Part of a small language model's weights.
Size: width 320, 4 heads of 64, MLP 1280 tanh GELU, vocabulary 8192, 15.4M parameters.
MLP neurons of a small language model. Each row is named by its layer, matrix (up: input weights) and neuron, and shows model dimensions 192-319. Each number is 128 + 24 x the weight over its row's rms, rounded and kept within 0 to 255. Numbers have three digits each.
A block is one neuron, or neurons of one layer that tend to fire together. After each block is what it responds to, as a language model described it from the Wikipedia text at the highest values.

L8.up499:150124136103073125103128108118169172161135123132186074101131128105146148123118142111149126197087126123128103138132167129078089149130161120140118113163110088138153133135100131125138063133153132179133132140109111114127100128107107131110124105143122109149125127155126091103155126138122161136125154144116153094122140130169145094081174124093187191112118136096129099137113142112117153132102
L8.up1010:145122146109142147102132098114153138091109134125139122143143099105129112118155128118146161181114108132152112124138164115073157164084116117107143111121096120156117131134150142146166104140130096138103133128134116164168168106101141107120148097119140119152112105100144103120112117096124157109123114081138074152157183105151181139128125127126146162158114115137142107148119123149157161113126
L8.up1084:082105121128116112146139138131133115139116134132196138133135110113161125094137149103108128129148100142124144072152123111080158171118153129167115100119159064136145146121151141119138139128169104151099118143130114154114107135147136130159109087135135134183107125152117094092131121152136153109121117104123129101210152119159143114122167149121174185133119141133116142090097126133130151138146
L8.up1168:130146139110106170139094107108157112176124127156159153149104107068107124143122106129153117127099149117098163108166125143071166139122140074097123122121140142102128127143128109142142143080137119113119131111123124152141124130111158135176108071143116109122150138115158139135132123177091156103121101129101102122146126144147113130136184188126157185126107137110125103117111151134129164125106
Example-introducing connectives. Mainly "as" in "such as" (also "like", "include") before listed examples; more weakly, clause-opening prepositions or conjunctions such as after, when, with, near.

L6.up72:117109091082116167128130128174119141149107111148121145094136138107154068138109109192129105145145075137106123134130129099144137107082160115155123142160159097173130125124155120095148098119115136139172134171129079117121154127106100105105097130127123125118101100100174150150123113132130106131113155146167126134155154120127114119130103139102117138128097151135140126146113143131109151171139
L6.up586:152118123117144159126107127161128118132122095127106118121135121119133107141087083098137138121158076102124153174151137131101111179139083124145133140112165114118166127149133132102144116099157138177146189133144083128121137127124125095101119103129132126096086123124138155137170167127159142109127146138163131130129152122122084125114121130159106137153154106130155129148101149163116119134141
L6.up615:137132100135145115131131126137122127133148103108104109153128110102140139134085124176128101101093155124167141133150130101103140124096145149126106122127106086148114138141153115092130148098115127155129152158088136132102137097090108095121099101094146162124136124086092166133069143138115147088122147137135126145141145109128081118080129140054168104145094158125109109129131179094103111171154
L6.up822:098140090091155127154118092173149121123092109113146079073132136097126143110147122115172170109125105100120164133088141104125120122132080105126119122062111139104141131179112128118172118140150118108122153150104086124116130146141133111138149154080132073145110124065151152146079129132136131143127100135110119130129173141118128127121128104139108122153085107150131103122100164115111102150151
Early word-piece continuation. The second piece of a word split after its first letter or two, mostly mid-word, e.g. b-asi-n, Ph-arma-codynamics, l-iz-ard, in headings and prose.

L6.up469:134098141123116125139137099125136126143114128121172121090117120114168114118139118126197131141119128130116138087138146041115143153114138150116143113114135110147135128131144168124134136133161102100145087151117122104149153100134128148155105122119102131119116111081156132121101149120155160064109124132117131153129161130117134157094173134068147142132135126074108081157142139158130125130164
L6.up750:151139128133113099149122105164134121184093125147208138162075107150106157130120100171112138125145110140131157129161155091109140141144116126143110099111133118132125138123134150166137056148146121122136130145147141121110117153116137094081122150138093139139108105101136113118117149138122144092125115137103160102136152110132089124097124103065165132142130145149136126110088109140122172109123
L6.up768:149147097093180171143136105146153115144115120094148123093107094110179127098159089150142137087160147118130113136133139095127140094129113113132128154104103136142115132103127153111143143141137137135133108162152163152111114145113172128125127087129120103081098111105139140189114126112149154138104105123090166147119182101132104121144129136131150130122182134132162125118162095153115117131104
L6.up1154:165123136108107154135146092151142165134108109110141131119116148072152159129201109153137105150131132111114099123174133140129126154129122113125089131145161118155073138141099163144147134167115131089131134109136140117119153156127138132114130128107129151114118111101126148147082129133137125113125148127106133143098142102197167133122150060098171108142087131116140177129089114133182119137122
Paragraph-break newlines. Double line breaks ending a Wikipedia paragraph, list or table row, just before a new paragraph or a ==Section== heading such as ==Career==.

L6.up356:119137122101116134140098145158113122106121104121149141103151115140132126126103133093101153144124130115108134148131144158093140115108152123094143152134111079098142122121126111165120110154125143170107166079143110138115141115147155114111125145158138051121084136136109097132113098123155146108109148115115149127144177111160138128118123137136144154136127134113136134108157147166134143128131
L6.up616:127137121165158115167122140103138099129130111138138183073168099140146126161091136145126140112134091126139140119144137130119135154119160148093135151136145125149143123152129136123123074115132101120098124153084099131179166141109122107121095135116136087164095106117151133089121147138144123123136126144162112158195118136091141141071095141132139115167144145112116118115155138114110105110159
L6.up975:149164156143157099118095171128124113127158109127123142116156104128120112155068188109120136116144121120161126134133142087104125128112127163109086126138117109084141137160141117139108175121125134122099132111135106162134166162130133120108143112133178090140138092116142088148107111157139090108080153103098094132135124108136161102101145140145120129143098125098121157115156124122159131123153
L6.up1138:110105117165087111134135135170150124133124145131145120094124162102116125133119157129134120200045133157115092098131132170146112101111136126104155114122139127135139126145126167157142108139114140158105129129097124094109161118149146114115121119132136129143120074103098118133149144164105141094114137083149100091187160138076104173132119148169148109142128161172124129129165138124146155073107
Table header separators. Pipe separators and short column labels in Wikipedia table header rows, such as L, ±, |, mostly in sports standings, election results and track-listing tables.

L5.up808:148137099132119130149136114134116151130126110155095138131149121130114134128136127172130124109029136157107152125121129125139147162122174113134119163066162152113109129149162124149134138104182138142126152133129129106161159185125188103135109125106163163080128127125118132116115142101141160109133132117149134123151130109159111142096140126150119143128140106190131130121078129162104104118119
Structured-list item starts. First token or word piece of entries in Wikipedia tables, infoboxes and track listings, e.g. S in "Sundown Motel", pipes, medal, ==.

L5.up221:165136114100098149127124126138158129104130116121162120135112094133131145117140149160176144153132144120113124105158127169076113141160126122146122117147123100110123141101088170154146120149121133103093139149114156120140107129126107088119095162100101136097138122147090091117124118171141136135096112134118116116143131120142092133110119134120167169161113112119148154185115154100113157162131
Temporal clause connectors. Conjunctions and prepositions opening a time clause after a comma or sentence start in narrative history, such as after, before, until, while, at.

L5.up298:159141104101121140140135142163096149139107092101167103127103139098170133140137088124190082071123124110104126149157144120132142177080140123132137109112131130169137173196134150125123113138105137094115088129151140110174150138135140089120092102126127070105093093119160115115172155122123118118117168162069124161156171121104133138144152122084144130126124072145145127130076128124163114160101
Boundaries between paragraphs and list items. Paragraph breaks after a finished sentence, mostly before a heading or new paragraph, plus commas or semicolons between items in name or place lists (Sweden, Ragusa).

L5.up329:139108135128135096155129117139142130114095144109137147119143107117162106111131114117127125120112122168105115083141137147122204128105111157110144136120155081084115132138117137170152094148126156078128141132106129155108113131113132112143120072139107047118125148104152129146168102148158119157112107109077141172138142105144099115131150200087131134140121143102139136117126088171168136092146
Structured field/table labels. First tokens of labels and cells in tables, infobox lists and formulas, just after a pipe, dash or line break, e.g. Album, Website, °, $.

L8.up101:126094112109122164129130126184106133104102099113132092108144135116133149105124115135120130139091141135091132124161168082071114155102157124095112164152140146155114100191064174132135135147148102190146135108155087132112123118143164120153080115145139127107147131127149150098145128122113119148156086136133168118144137132151158134117106125129115140096121098117113124137150086132143120100116
L8.up435:098105153085131126124112121189130125130116126073178099115101138089118144125119093112138103175116149134117155107166155104127105129124136126132118137173096120143084153155087131111147134156159130142133131135138098111140187108155153115156137134121110080109087112149128118150072147146142133112126133122094094122118171074124170116109135117094132158144154129097134144114152145127150116112113
L8.up727:145117146144124114116123154180102124110136154106161115129134105132139131132147106121148204165078136127149202130134153121145107155128151122118136068135148122121096146139091129112149145122138105111139132135147125107136108145139109117159144155118101110122104108099122104109124175167105141102117127115090124103138160162117153144108129129113147122188125097091160172137119139110178115078111
L8.up875:132097145154136150148113081120167113133064143146160124121091136122139117120107084063159155127122132162092134149140136115108153152089099090119129101108109086150113148156077133125129142153151130131113179146123120139112138084118183112181109109149131146089114164099152110160058122138179161088153104133117144173150169095139143133140136120119143170150141134130136156135076129144132126099111
Paragraph break tokens. Double line breaks ending a paragraph after a sentence-final period in Wikipedia articles, before a new paragraph or ==Section== heading.

L8.up244:100104122102135154162155142165167130095091096146136151151103086153119138127111114137102082166089083193157126157091152124101124109129098102174089101166144140141145174123117115114121132078097069154126134132134115114116146147152133125134093153098204141127119106092130133084090100137106115121122138129133133144177125119143142106145133141144120099124142099156124153122134113081078178078128
L8.up722:125117062125152138141115139123097103123095138151115166105130122123154131140060175133113191141078105151164146127092136118121125151114095068099121106137130130160087133143149131116114136098116128113125157120125128112083180147133119123133144145127146141148107111119155147118156115122148161131141131119154114189186131137121093108164151113160103122143115122151135177139128159139125096143130
L8.up739:187154112085095160157105124161149122108077134118127087133151134093150118150057129123116105144146123147109099096129135131142120138131104129167167108117128125109137131118138131157123110117113145154123141166108125121135144084090122131150137100147150100122125070111123135119164139124093133115123101081149164124175134050109153162121121119079129161112115159112163112121161181158143076120147
L8.up949:152109117111134076108142116124125134113097118145126139132095131106132144137135122134126111126125114150125140132114122115139150165114154088120092130132138096107126137131156156138147143110149096084125163145138146136107170155143109127112127144131137128143111108115173126143127133107138106114120122080176151156123097107137139124164161199133106034118085132100141157093144096112143121101135
Mid-word pieces after a capital. Word-internal subword pieces right after a capitalized first piece, mostly in headings, table cells and quoted titles, e.g. Ep-is-odes, S-unda-y, Se-con-d.

L6.up321:113086155146126112095138091182179122150126132135192104110148081149150174070106120114136130131143173141134123129170183104107126161097140103113112133145136114126145130110116103094096114191140100076147129166146116145148136108109154126124097114139089115139087127125149157108147094126128152114092123139118160130137136139168139124117153152153147150125126106109131142150123098124108161119092
L6.up862:081094103136080140088122139166155152105102130145140133080142138117113119138140097139163098132158100122101161111160140134116130148096150071113065114146170119110110105134152101129129121117122121127163136151146079154126100149109101107151102133063139148125122096157138130104144152090107132120084166145158137146143088125167188090129170166131146188121150110090108136152087144141095167116158
L6.up1033:128153161137136182135105172169122091124132111140159146127093097120136170086114139122125136134129127124104139131117098155094126138089173092132139155178143103115126137130113131127101152112148140087125110139135110130156109113147111111109117134126115149170109130121152115100160151107092122123109156122154110123148175143150190120109137192146161129134122123072132140137123142120149146105095
L6.up1098:096112134145051136063127099161147107139180121141133124117145120124135113111105116146153196139128134152116100130144166104100114154066140105107111139154180146124087153109100087101151146153118110128175132157148084145114143121149139144152106174092137160151107144108132134086117140150100151101081125136125110133121152159152135149141136136171148148127092073111112131129140141147165122073142
Verb after named subject. Verbs right after a proper-name subject in narrative prose, mostly was/is/had, as in "Hua Guofeng was", "Cam is", "Brewster started".

L8.up540:165126127108122111166127144110146152128145145146160168123117098129158116133090131181120169128179127175128096113125160101126130126100124137143142144149129131149096137119111182141149089137135072122124142155122160111140134104065158119110102135116129129159136077113144104189163129143115106114110093109154130153136128115143112111133121106153147113125117170098131151127152099136130102132120
L8.up770:191117140143117099103141122116122133138122087118133090113135107128113164120127151136156120102142141154125174113128153127143105143105144143137101148063124113167149122110132118151125129091098113128139123150123107095139147124101129091134129138135144101180103138113108096111159067114131116092128145156141132142155174149154131150098133148102137132133148189133152126139094115146144136166124
L8.up1112:174126145151130069142112100111142156145105096134128107149138120139095134135109097114086165106125093140135142087112119167144103143166120159171104112103119132138112087142147148180123121185160110110158156141133109137152122123164187078084148126105096072122135147108123144161136130109133180144096138094131109101164179091121112137157117139092135173141138145134130132109094115135147149118165
L8.up1163:159130084147129143153106151107110087116125150112140130144120112123176133167083110139141137151100118142162157090094121126148095142144102077112141130125094101144087156136075172132151130119163131129116165140076140099134131124091148096154135119122095084105088133134129119134138160121116131114120133133163132146121123156101128124104132143102152133094120140055188141119144147098113153114115
Table header column names. Column-header words in pipe-delimited tables, like Year, W, Party, Episode; more weakly, words after time prepositions such as after/until the.

L8.up355:122130140144104116103158135141105102132124126133195114139099110111129128099089124141138205129126140112139185099156132103136102152145157111141159106160107082148114114142089117113106169151144147079089123119153070160127173132133109130144125144119135113136101107130153097131092128112115142112115160137094109134138137148137151140123134159133117114155088126119123151125120191101132099148133
L8.up575:131144128110086097145143112140161107135153173157166134092116158149138126135141150172135150151103097189094095112165175160123125132132121109106123141143159142109118142136051137172162123114104129144161136104100154138129125124115100086115115140145119139090162109086126122120127138130137157145102105118068133143122160121103112076103132130140167171156072134136104141121125126116168131112119
L8.up779:134119066123158112118113086105135107128115149126123119098106156103155120107128092099147121137146130136116169134153140119139137159119166117125126126110102155182131142162127162117130108133108152117130130150148104140109162132128120136076116119133144151105118089071167115088111145128136124138130113129142116150095161112155077121123118096128144126181120134138137164075174126118127096135131
L8.up1145:097134149130135132130120117134106092111140115151148144159114108124125149084118089144098138138097161130108192099124101161136153135106150161126106152091137094131102118130121163148133124148200150169100156132193097136138148153135113159140104101107145134082107138111158096122135154119140140096098120117155111156109135117147102102099121125139121115145117130113118128105180181136127170155134
Auxiliary verbs after subjects. Auxiliaries and finite verbs right after a subject or modal, mostly have/has/had/was ahead of a participle, e.g. may have been, which had, has also.

L5.up1202:128157106130105126085115154118143125142109138127127184136130127130124127105071116154144165131103130137100125146123109129100166165113175121156139121119147094151096122191078113163094145130153159129158129085127093125143190163085173133098140099162150121144111124136155121120164139129132111126123160091102133124125122105186157124117176137123167137113118129111116140124143153119134139112163
Auxiliary after subject. Finite auxiliaries right after a subject pronoun or name, especially past-perfect had, plus was, were, did, as in "he had been", "they were known"; also name-final endings in tables, such as "Daphne".

L6.up128:124148136130104076128119096111111134084117131110161165108095142145125074128105101150106123177176106138174117092129175113094133142131150121132101185102149111140118140116112126111105119144119110110128117132129133145108142154120126125094117127094109079122092120112084145178106104130123098116092117143114128126128116111149153127139165140137113112132110164115084115136119150147171149149106
L6.up253:172147122114126127133133116132122145118102137129179174086094110136180133074124110116126156121122116153152173127096140099100137159143100143121117135108134111161121141125080143123112140171111121109113117144148105137152132114150067104113111092130139118118106154152128068138112099138122141128091108088146136087124177102147116109151134110105152173135142142116097130138144141123157089117140
L6.up489:119128146127114123142127173160091103113130098102158123106122099091119131141100100145151118113142161107127171098137171109104138133117119126099112115123124110130142119142138093121157151099133145086108131161154127103146146109128122116120113105119138116096088137185127102114157128133117136129113134131137110136126133140139164113120143158153130148146083126099130169108115135115192136117133
L6.up1203:151120120089134165145132126158121167118092119128142106109099115099145136088137122137153136093137106117070154108151133133096141182131150112139149147154132108149082144146102156109110116127118119114124129143120146135114125146118087103175141118099126126103123148145120103135065134116123090105072082113098155120115155133144169115140176121133159131135110124120156156105112091167164084143110
Agent by after participles. The preposition by after a passive participle, introducing the agent, as in described by, composed by, endorsed by; also line-initial list dashes and some other prepositions.